config.toml
n_kv_head = 8
rope_base = 10000.0
optimizer = "adam_variant"
seq_len = 256
MLP neurons of a small language model. Each row is named by its layer, matrix (gate and up: input weights) and neuron, and shows model dimensions 0-127. Each number is 500 + 50 x the weight over its row's rms, rounded and kept within 0 to 999. Numbers have three digits each. A neuron's up and down rows have the sign that makes its largest values positive.
A block is one neuron, or neurons of one layer that tend to fire together. After each block is what it responds to, as a language model described it from the Wikipedia text at the highest values.

L4.gate67:549524492669520554423500537537453532490496464466507420466470455404573477561504463476432430454445532468436460435490551491446512440491430600543550579484531529533500498476494462521471398490564483568361549508454457577507536488485407514447479424607473458512540442447543431458558461462525431466454524502521501416501573491468410493511483501530560536451434508508482516458465381539495517461542
L4.up67:368467484538568526491510501470489555435582464531522448441430519552503539537487556353447455442500394543479527488348485487474449499512578512484438519514499535524523573526551592516503475389509535492481471535544391519555475517424465398487517545492603486544487522552662511498468552466502455547552555498560472492471519617532482493585505540525533516513501577483456468459481528492460562498531
L4.gate81:484438483564491436505480594528506461464512486476542548541523543445491466477491506462386469473496465447514378526460483506508490585578533578466485422532543604504456532448503546480524463538547488528504445558412468479538506431444461568515522534577479438554505540503489516456544575606535492453566415548471500441493524477480496594465510569461532596575511455482510459499472448574528606455478
L4.up81:498488531535593504476482455595609499507544438534586626428399457558503562467525502434565578556482509503554494603558461507525490534507563564478470512495476485421440539517508509442544393549614617504456513465493474527464513498528531449518509461488543483502402512522523580438491538440552562479509489456542504515450466426580520533573483516486468532502532491605395526407542482503495485485389
L4.gate83:408492413465559526405543515517525556538542524526449396465498515410476500527471537545460493515468538552440491471493456521461535512447495489462444577562423437624379499522555578495418470498526475461463464532481410495453499526435544450572520458501492462526492497459473485565441498471495425522422540532501466380548523550457470477577492533451602535530409566486443580574471434478494500495589
L4.up83:474571590437582562572452467578562372463508437388446505571469450492562397525543603534535494481484412509527453544503538429515500440471542499579539393514483516583452558529562481499546485396535566484444493502583455547461591510426428542581554467469466576425477536488442476508399458516501463552464449495564431526508547519578583532437498460410499564472562599490581521489572435512543538482460
L4.gate100:523443587535626483436415385532400440511540542484554424543494419423440427515469510512448519465507547476458470508476464599492487525463485398488462495476586545575568498535531526457497462452551468524436519507447530478607504450380561463513490574550479516543504523500579438569496598490553436554479492406466463498513466512545481458460490514413473480510434573468568555435487459438461541487445
L4.up100:503553571447509495486470470537513452451543517505596522428474455608504462558428490536510533553622473532485567495522514542594452516515469512539544449339533486501456516496508502524455563529520471565456579502467452509442447444586562471562560503504529576540449508502499557471508563544600502441551427482556441404545556496543396519501520476606514487568470448501528442456532560510436491520369
L4.gate198:506544537523411573558544516506479535510491455472521474561488584499512533458478416524546592440482577388543463486481504496541481496595561498536494596478488464530439495495513508511509515368578542528460481454534467505523486539564504498554434596473557471555562575453526426419408540472520434436503577499465502455533549497590555549551623571549470565489548486488516580504530502472494496496525
L4.up198:498557477518396489575473541502494404443556525495487566453492543439494421539497499450513470563450502538496465519425575462542426506515552540598461542498572511544516418490480516537515506551585583522541460440568459567419536491474446493487511492529539495547518423419557415463536426571492454484490561483478552476465479504505508532565602596574617435517451408510508595493556520479597486502455
L4.gate216:538478545543518569485557508591459455438534563521505485619535604505557467502397441517429562473476523404518527510498497527452476515539451561572496525489445478539448644496504473421432420468448493520471431650518454469560562513487519530481569514572514575600456523518546452511480577504534445482479433429489487464505411569523504526473493490473445438544493549533533488546503550473479515428505
L4.up216:472457474557496464506515551492538373466517459513518540514570542499496428425491475476522560513419482554499468393496417552499474526533518532507502483497540500502508586488485546482466472480465473450499443499602478504429422468496379548490497466541504562482457417551579575429534528505533463586508394387458543506484513561466527579563556480543439486501458413512487509482616551525450489518499
L4.gate229:566507451520580524450552374565573533426401472479480441498498460455543509464486449486492456475505497452540535358486437421557463544506557524539520495477491483534461469555547575545428379394504531556543529458492454558527477485463413566491442596516486464541489511597484484473485493460571396471565546485555485504451531489424467505498490585387520539506577501529510546469535509511558511373552
L4.up229:492437560501536453423498438561545498621480508444385598496545510435476438566578620537474459515474526528519459567478578442449533505450525389530526569472551496496478498496500542488509472499499561476506479487501624531406492539565473527477509564602440507507546572556475481460487565435488417495452507502537417369512411508383497534488543485486525555526509500633443540512538506476415535556468
L4.gate231:488479576569491505455544521483501493561444507454548508430461496397491532452456529405461540460443540441393486538425516458424500557532504527541440527472529537479520518469537446391516504480510521469353533546516555472510504540487498413491563536593535487580516602499484474588493424477518541562534435460568424494415494534475458538560448533498479517468443555470442620517543450608484477524448
L4.up231:497454448425544481463485513498484504500490480486501440457460539456581432498515498497508485552494528517465491503450557469519560581507505436473477479499513548458505530512475375485469447445484532557538467532470514491429441439442470596544414387472515495516473512553488536489526514521570471526491544509458447454443499481468412474430496502455513473577470559610459526471474406572510484389526
L4.gate237:372496399559433516457554476491576580468498505499507445592408429546587455529558513532432506371533535476524501603466528496467497493524601530456537500528491522516441572597485452545443449433569618526512597534480495437507553580522460482474533531436588422525591506431504470427480454431568514466533511508551472515413493538529449479623464434412459510466599531549551559508523431534546472484519
L4.up237:476414436454589485458536480546580443576595511471534487509470549511490518602526442462529610511530576536491479543390460435508532484510542536487479571534454496478580516479504497565553498478465553511588490489552577539430479479401421522546476512450463499411523528491458524482563471514476437535489478468554529415483456419485517529459418564508634526531412520471478445530530439456484483505584
L4.gate318:353491495350458480493524465513615468475523571480551467563636507557548558494498500526475466440461491397490515452447498464482463528520462565557462573549419423485505513461560473443442398333461501447533476546475450461526527516451534566384471492480516468553534461597491479531447525559496494413554502485516444460495515459546386482469457507454486437565461539512546477447440552538516484431561
L4.up318:527447487519484469462493487496481443426550471521493544517468508533507524484501452458481536536547506469478466543531462436558506543537502506480529557483586501573623571549472469462472485479480546446478549460570511553513487464476455571399432438459443531433443466472606516562533509453475589501567463546519436467546528562585451503516454493542518528499486451471441407528373550534475480519446
L4.gate354:523495511467468522473396537520501476463496476525545479476565568437479494519519420455530583454536502553515450524553560576443554472513455600419469581484432451505483553533420515418443389463497424562483411473477429466463418483548529545514448573453507486526403516475565447462577537476578533453457484489427505464498520547557493512522487499482583510461511525593489471600548522612502576467504
L4.up354:488593503408533475450508422582559576546489472510507578437496583349513515517537393514598451450572489463456534482485534542457521404441485472474458618430505521547502536437448467468555463441478494587512515476450508443578471461400547514506574412526584537530461486515448608439544596443477523534518475513466473364417450548582479488533486506515527446490540481544512496522458494548473526493472
L4.gate387:521489414503578568520485480539595414532526587479494423490548444643481518542503533498507444485450479475489451502432465439503378439562610506513460530497549570467507467542527530541536499411523475485492527586537575516623497535490541440528458461512505412505556474515532589508452541531502493558484530486527438459572477485489454528454469520506455557518577510490610388525491448476564534496509
L4.up387:510474468538554467486461574497525529473452543440428581440514542486548558495539469484611660453460517530449547450529609541476456595491510517511513465551427463476453475594516581501445431383568580606561489507477515530515550535532485487423474541614516439532449448437512454491530549438535489554530565585539326522498448541497447570482504490501479583507467594490487476524504473536462607398431
L4.gate396:456488468364442533431510444538513552465452415532487573525428495509472448615531489549612590574533492584498527414546507526560541502511504463468488568554454518518454549519483534557472471451535458531538439470449461439487498519579498461446483538509566369516514465582453453519468440439534515579462553608471492466544504452556487474601495533542486525508397517483545497432548481505552506502597
L4.up396:460535544577489430474621542519470379441540467546453441487480422625526448445527499575563518449521505532507445417460463448477496476606541487482463567469445515568470565528501486500515508544440517444503462571471491493454531533536441444536472574484512442563544571515557485466445510540569545510481551557480488527520500526466436562475564464495451561463528428542442454507580403406507483436501
L4.gate452:452539559511561535514477497537449495520540481512598504486458432497504426469498507491511565490591514443555529475537503490494438499479590484517494471565538521508426408515555428462389407477457557467514601446493513457528534497449614558428526541472576539537460497473578512497437577465542545634573454542447472558593515522502541533582548539445517457586581561507531528553476462483521473372445
L4.up452:482493345574487472547458589495540549449525562556543502394459419432499497520490483600473466502480413479497584489535449519501569499477438431463491538471613499531467568577435468461416487600564462525437465453482553467554501454511559528446427439496557506576476511572505467496599482507582450461571444518474524508426537519470613590378465485506487558599523545543578527546471423516471568454469
L4.gate641:485495457462474507478525525593608449526434557560504417519525488488463456603501505476431400553525537529484480514523497449482432467539494579625583423459433600530447451391490522554513428495548592564556405453550468416513535466457553526452426517488514615523468460458555475556484379567534565568438515512467503480476495564386506550524437473463523489538462533548489428511428524459459566492495
L4.up641:412440522470586658453483455485465485589539491531556548464451596555500575475427480465444452567517583535523534584551457441489406538487508520523413426511436514496529438485514426453494514532466489534516587549487488462422476551480465484449456491526448512465476499501496487486432418527518536449514450434472483515413443468599530483566479495475437499460463500457483458521462571522530538573462
L4.gate671:593425489535534467459524466510474419515456453474519467492503564470550451579606474549458529416543386547405450446459540481521473502528458519561424435521471491470378495483512536372491491537457488528472503529470546503405431477516520540561505579454423556526473418383555566450510513561491534549537415481382474489506510562545522543548458463618473489558514481508499547500582487445494481397433
L4.up671:488428502587412436473472553555397468422429533558512565520519552491542506530433572522597481425501426547482570478474455485478469490575569607503418581472531576482475522437523607502483462461507465509482422568535538517505528532478564530507525492616602539493436451512487513447463526483505498524486477531448437432475527519494541627473517602558524527555474510510521527522440406545469549478437
Responds to: Second word piece inside a word split after an opening fragment, mostly P or p, as in P-ic-asso, P-ad-ucah, Prop-ag-anda, p-ig-tails.

L2.gate317:473494514420491474546481421496431441577467452516627481447435464467512511425528461375505476476600507501514492482520489469489463530497428524444402456495567557507509545468472541427494505531516475425452519605522483577536518535384423560498527502533566521563553497521445469450488542501520549440471453540520522549456505496424449459422451527481507430534467548521531502488466468464469483477543
L2.up317:493479503548600577455395501532537458452518507476465487446498451425574486511574503565485510509491605430512528509486456564408484489545503564496627495476549539565531539593523510531494571450467567517518468570565470500424459500420448631561543508476512601483514581389502425526566550466514496490530481544468529502473538545547479512483440527536550406496427396477575487514547376484473501439528
L2.gate463:482468526434527529524463423468415528581450414502523578447483620489514482402500498459500460569369494505457463502525524518524501498405473479480468446583495483494560476477518525441501503499519542485530534596558454434522467553588495483532518467510474475494523449465510432493547492538441558462556584473546569571557518453453478478456563598479578436495477579541507507574440580520530475527583
L2.up463:531488542422521444552492459524524535492472458461562464452489545468557397534473444443495486475481445415474529468511448498539518579427513446564414439506469526619462433543489487407467546516481515462506438535539505472485480545489515502528575598526453472456543466534534466443530481548422519378536572490522408509518511459506420475513418620401590482508482411521470559577432552542502495529550
L2.gate511:460481528500541512522448514560672511632517529566549597454470446541449485533554526586475486487477556377449450495482457533461498428466496416554485517501435545431520451500584464498430482513490629418511490473549471470642594476515575486472477526492496603536544575411472551525466542535599477487507420458501598560555501452467466502486514527522495554528533524439537527503488531535476464494538
L2.up511:573577501456461558476517465552603540551479579511493490476428504510467493601481525613473519508469476507444418518490535561468506502401425399416447429434513535518546551539554425488440493509500542541503465377518469440557456612562465454483430517487479515564565557484524520553440502554527526549538507478528535506511565528548529536457522538452481514394523463377455488582393596526554586416598
L2.gate552:496565429512458497545440496502573488472430493464539560464457517576537551594459451460470443627338485478468405501444608567542462497407467480479425527468446524462507376536565445400456577477473497455590474503449429474412498561523500525433564468514475533581503613506574487554506534512433506501464447549612461536499441460492492496464526518501542464530485549526518558532496523493476434519523
L2.up552:561448556572476549509468431497513421525435541509509560528563449569512496522562571560459419507495511422445424508496491523449497425447488491458509468505528418467550437515575543533423516507499445441467550560508425570516479536540488499440400450440524555528619599584517444426447479546478544436529477516594467558456389372505418459479498518468575555547471462504576500473475554577531398491526
Responds to: Final suffix pieces that finish a multi-token word, mostly plural noun endings like experts, policies, expectations, investments, shifts.

L4.gate77:447544551422433538460513463366550515477471477523406527522464493600494515562413468510468511491461460509538480580444502565376522462489458495514463494518513518367436434530594471618461489392508514519473419437587478502502538534495541430510458506503485530477488536439432449530491484458574488425409525475548513551553462455447540521523435539496481495495516517435450558472492496520515511558506
L4.up77:528613519421506547480524524417536488489568482475461505461420525532524497498483503488437545479384492470475547462532446521521514515476458521468519499549580412467545469509417512619527551490505511472549514568546521630520560530485415496501397495445543489432579541466445484397514466546514496517456534454461449534456456461541569527515491484491456425471447373449435518564521453467488425455508
L4.gate233:445500482482543504439534456524544490548446461483475408460599527490539442574507420512414550430554546507495519546499433519410500544472535494513410484541543511547540479420599380540600508445514579444460596547529444517469542493531529571534394528431525519519472466433525450549468495523512528598456573424539500500551539473555537435483483537421579508561534490489523529536562417523507491519574
L4.up233:499448595468534434553446511488524481483484489480584484470513495576530584461559525525475594499641502445466523548427451579499406491523498521409513490348445569553556420499496537456445500535431470422540515517489525402577524483453483482411493452466502514531525435392554567441473499581406554426580494498558456557463579542606474404444469639519505562538522512538535472558477439451563424521508
L4.gate238:559461503438379550468452525561464496501509477503517584418515508521476496458506498561521540438502425393563465532444505515518589493507475470538588531571477511453442541649556544442424550469527567544500534464545476532490574523471565438449545511495593407484486517490545517503417450597534501454480445564592330455449519531527494476473556373430539431419518499446577516471547525501589476479480
L4.up238:421538487416534545618468568460527619496527483595460590479491497519414465506494456455450561507451564559525492474512471509447428563485416464564481465465639497482554549523466399483473515505528468561487480552456477528583459454533524431536584560510595492452525511417458517545535597496479500522535510583540543522614446464518454398546548451528561489525484513470548470509508555519495544501461
L4.gate275:557486503462415498498494505500586533489480399531546455436440541479497539464495512458478517377444469532522403562454543535570573460420554477468523452526516559531507527519591514533500515511495440462580447459455560449480450517486518490435550430467499518464405535545460397517533542438597432536469426440600561525458479435536537456464512512531578526554568519474553457573480524513559489505532
L4.up275:491480546522504536515501438459522572450571474575505569454545505528543485542486496539544431556468542576612498494528482526507570494557493508514456511475495533611483528505491493507549504520542505451560511547494504569490440499433551524441575563448470461431490559465465415530494550483520535606421453375555517572431450479506392401443541514556505355458526463449561552557488509560460493540466
L4.gate331:440525520466454563495453502534502495580396520510523539495466457509425417515424573480465548514440395455542542453448431503467506499550542451410552518509548475553408556563536522478413519472531482403451539499594412413491505562491509506589476472494548540539461451435411497578412478541544455382430549588501445481383446464545510481505398513507544476510532508506452485489471470455594467496573
L4.up331:580522447517459541533540462425473617434550437448555545468476483465508532526387552463414521442471488469500519487500501467566513575403610508537547611429449469554473479490514495516503449497569503544538598612587506471470497482547536486476435506587553480449465411542478468435461450571443497418437509534525453403445525423529556472432399515441533442478512493509412538471466582402505587484517
L4.gate346:498456539473427496556464493488400498460444538612567469517503442521528587435520541552513526488536518439443523513558546518431518480564561493445515480524606513530446507570497479502503551576452496463411531545555417436467488596570466517523434483518555557539502537583504437535453539536503506491471488465500510498491541460525409530437417531545477549535487522492585426415454421403457460393501
L4.up346:606397584475487449520486540509497523532449526560517500509464484506513502478524558561558481527564489535522488491546479466506530500470577543568516474541507551540428436594571463495522539424519548522544544499495529510484489582429605460573481542455460562528415546562454415528421556545640492538463461424552539528460446489463408519459445542499478471469605466495589401424443499427556563482526
L4.gate448:497515453501468493595436459486518442432503458448542449419550585538477549545458509514445514582510494564474424532474528639445495544503436578467445499392528523496566431579520453480470429526491438516492568500560566551507557509434540476543498477405463521426364538444482561463497473533540533417463499521477473518466483506487439421447472539502533498536523492429505480525541545529549423547545
L4.up448:497450476485567467521574451565466484461490542500587474450509580484519550476457485539542537533375545542495620478513426470412510494436516524467453430487461579486536518471544523485520470427611485493413550572493444547495567594457523559571478462400480477449476545511542391546531453505512530568541602484503439479482522593521478420517502633555571503507508528521446584578506562569580420473574
L4.gate467:467511614440508525469456465511595458551489540561528506400478494524402490489491524512525524483438529487587410500596378524485524478468473440557464414538488509510462465540507482460445542465580464450453470540406442513566488529507518397379523453435492595541501418497505555531446587447522458466515442472490525437443488470473397484476440468567474592551487561431452456489498516643455541416507
L4.up467:542425472523587539523470558529520537452555475477537468461500556526520533512524555582522482636463595422438468545545383554459433463372505561557506473324515466440451507539547523447440504458455481472454531497436421407553551437495510499537524459487479467424468561485613482483519425520524554512469484463517570488630349610546555587585462563503574514497506495462465507529556484565461604507516
L4.gate468:494548540527485430418569599487506447546516546474455551447482434438503458511516462467504487512588509502482497521482544553453447458558442425513535548573512501531555511503503534531471543466427564453525543461484452484517568462483454489466467480543440602529496517469419501520520529502446386437544540457529573539579509484516521582531504521482501474541552551397443522472514485509481405525554
L4.up468:602582470440448420485424439482466429499536479449421527546551439459496503466503333510508439506595494521542502549436567436468480494423512579529469612560487452479501535571445504513455489527614476430473482493478474560474544482380527523468465457533538432438489428525533519415574387517505467466541540556460516451471511552529558575464433514480494402529477443513575473470450501573482489482502
L4.gate475:469415453480541479547517585443493508556523526445493497483445420470393431444540479503444481440500576474508509582545502496449507490423462534546382546441345573467463546602480478503514525458516589431506570590518461578484489429508514427529521557512572484407523483408488506378510536468531466485512521486526495489465506400465556400517556565552525532414514543420526556593495523565470564477511
L4.up475:585583501595510537472505556477491521454449524406570494518509568446494501548503477515479512461468518510492381520483476491539485533422483498508502537462524585431430540589556429438486495508522502513425529547529414542521475548543530515548458519420584476542542542503526507445490468538549418546475497516504541494489512420500469441549526498423568616543486502591522438528478524495537548543576
L4.gate487:567408457457464552479558463442427443551415545491509480418488517446547542527443477542466491465482504596515412537459456556509501470466595523547385447415495580461502469564533465482514479439586462456570485468528444429475488512476474524473436427436480522517539532510549390500515500524556557505466443510590535539472445494528543508448392506457589547519558534491525535575614529507588456438511
L4.up487:491489577553518492525536456531498598498423502453474575457482470460433451465508480553435518438455469492528407503400523535441496406477516583463384543539513532474478544574546551499418465517574525478509570569480538420449580557472480526422514493456482560504459508598496580484418540509478534502398444432615399529469464509504404552475491505507505514472556458487521480526509508458496397394568
L4.gate519:588397445501543485468517535508555430512468505556562441434544419496479556513520536514442473445455533610504416490497464471458497505447483521438386583446525592470539480499525545464519468385558504458515472462470557569508485515432455496496470422493510582458555412514542506514597500487546507337462431489501549468488437481545493539516399450452517561438548505529464455438453539449526574489473
L4.up519:491469512542553524448509334476443495543485462547501450441421397508592472507532552554562455419504599505540489444489485521523596458516592452525539570493467474522497550548444485490545496492471466429514516522510532424535509517456544506590531537498464483534444512484561506443449432525590514474481451548532445476442451555457401517460413492538506384634508429548592450503488551542509486511465
L4.gate580:489540475495552528489487420476442538489501480564529537462516477465476497493534514492515490466365552537404470462510385533542512489479547446560543622530590609499483493562499479520444500508470494466505430558557406462554490427454610582512488518536562545379492435422581483455462433503589555425537489571537457570541568467539546427456617549444510509465440539498510449497581430518590483580476
L4.up580:483538469501398508471483472526528435607508520399523533399517535529458486583451568498577494512553506558588464496487490530469459461443479466494555381531541589415473601549509460492552514530479491535536455488530513472570533578531498504534505435412431571527495529546540574467439491543446423386454537523528497542554473508516500425461381465537496483564552403527517441520571471452563459514480
L4.gate630:511434533530463461491428538524499462614538512455410417491555483411502608566463478432463449504470414470553509561503606537501495499552580492602458433525560579288532564505491443525442446552519493508472503520454449493420527486473510445539537438393574556521505611502502538552533618509463577513509441515604484564485482512446534504492451513435475502512436433446484505455510546554530402523444
L4.up630:488470428412529460551555521555480550518603483459483577466469440494469480472487498492532497550487549536474375490527446548626497526528472551503547511477578449550488488420439647569424575424416508573561481431485517508468467559538496561456504410457537572562555528565517552489535616544482490474478557440484513464451426534465471457490503542454577499461597528509511497427453549487544483434615
L4.gate649:498500556480470495443440429441483610489524501435547536455485487513522437497398434523474498522443460526460377567484570515550539489444522437426492509552526520487538567616526427535450456500508455483512465455593398410471462565468580521483432504453457480583529391471444468518455460558503492483463513511623649412472529382482524461545445505481528530429468522512545558463443556515586526516499
L4.up649:495409514524451397551416468563522596442429465488381522445460486475511505537526469532590448492520446455575387558468450508513408486493555512516578492585517495481495540550537496511460460512521517453560554451440415463555453491453511560557493479417427514453518494475380469548420514493545473383484540458567501485464553530557506571449478473477456439518579485548507481565490570438586530410526
L4.gate703:495413484515475554475471426477359471376463526453469414508472510535531561513526370458491463479493476504433463586446549459384540497555454470498454464530517433534422473536547534456468519408493524487502482513542486509482556615526478500533548510432590475477546489449481497455469457501490349418460523564572540533494519465474519529528479533480529503532496529499447501579514530562574575472529
L4.up703:551525492576546590568418517474491452527552502562581412451479523609479541566492529547438569431454483512465369548501485525456541491472508465486444496572546497410620481554503501485484455426578506479478441508399505451525509479410449510573532479454507446589483477536492559538511561465503516556510512628461568540550511451512547522517502659482435449612381600465452507549519550547440468493548
Responds to: Final suffix pieces completing nouns for people or groups, mostly plural, such as b-ands, schol-ars, defect-ors, monarch-ists, music-ians.

L8.gate418:500446499447525499421452459513457461444433494475536535491500512479502459544427406601510442569515589517567517548401582556429583544467484469451482477460443498504479468496529503470454476526610434518479521504416468468515474588515577574543570563555483578491500492430435439497468486487570480437406472569602584474481454526350440431550494514448517510518508541480489466495465587500536538551563
L8.up418:418526450538479493437502591550512562537497462483567434554480530477455412538507508504384564456433448499492468487412385461458539518514517537548453447568492570565549542573487522418463430539393501458512508517482570514453552631480517588522486460488485537444495563450559511487591501560488428537502414447498541515509496559531537456489497484456581570554478538431490499479537500398584576567532
Responds to: Plural-noun endings naming groups of people, often the sentence subject before a verb, as in clubs, painters, singers, members, cousins.

L2.gate178:448489409557476469512513608544520532498504552461597481496536496550607528458470527492626501524576522437505565472445456532497555542483534515472505517447522597450445465571478439524437466467511528598507498498448504465394457508521497492447439454547528483552475436540466460526516554518463522452372521525495371479461475483437597416498593544573517540459472480452389510497507479509423534428397
L2.up178:405425543470529568515490493570484538500489487474505428403465426457542553484483423481472525423489576459532446555486480611526432587395581440511511474514497424434451476506511507443525533416434488525447410480321472450462515510483524576425556565451585510522527563531533510514565453545564451483525593506440413509547457486573510473492490514436481482494540521485494574628429486454546372507406
L2.gate207:517544469556540488551522576543424489514555543433580481512456584493519461523497480475487490560485441492486488587465524520485497555495582500475445492455509559539480587557531439486515469492467557527489486474480537444472556570486587543458450511508491447536482543455540512527558515491477557591449536459483504516500567526509591551433456478420487545467467523525583543446497453435481533489465
L2.up207:526528437630532515502518555451459571439512532485474453484445517448511393426550497456537432496529483418497449444567456497349521487447418465464528530455505558520479509593542502560472389551432542547496544467496480513535401548500550512515539531610518471456439540515449509536524548552507539473480502476545465398506526559500515507583495526504503501503493498585486612568518398554458502464447
L2.gate320:538624591516475460554538498519466504473520462481568467596518429418559478582524471515444487490504396504618521445478470361395538404587520458536554546464464531497494486502516498471581411446571587442416509434536497452545546448528486574474521505454553437460429368530530519488545461361491507484415477503519525501492597543459477507512470430478483455482471476527583543479472393539480503478426
L2.up320:509519443519496482583559466547499451577528527538431549527421464501550594495518449444555390530568452489489459425417547495506380401567563521543526516571499570491500565639485445476474436444582490523529355560452493502453512502480474549491546584489564505463501518545454538564528542482503552394536403460496421480469470457448501568565568520552512550388582502512524529514486399552529464527530
L2.gate679:507576475515497465495485366438539517536509526450543440476498492528451409491554463536508560471420544444602500500500436519500442506433492509467458448546515532533535518581550509525490436457520629465473485520433507475502525547440531504546462500466503495493475520463500523523509538522581556575468547442541520533451521448514429528419603443455422497447396568431451434539480480474491506441459
L2.up679:590470533513497518467431556478355488563591510523506505551567544485576470566517557510511503477444437509573471517489508473437460442455540448500484417464490473555519516508513465452549495495393475557552508559550444503477506501454553460548599618518516380506405462522538352548465464466479551449495470476493495574481514446478462441545438411485530538631454452486419496447478533551552481484456
Responds to: Short vowel-led word-piece fragments inside a longer word, often right after an initial P/p, e.g. single-p-ar-ent, prop-ag-anda, P-ol-ice.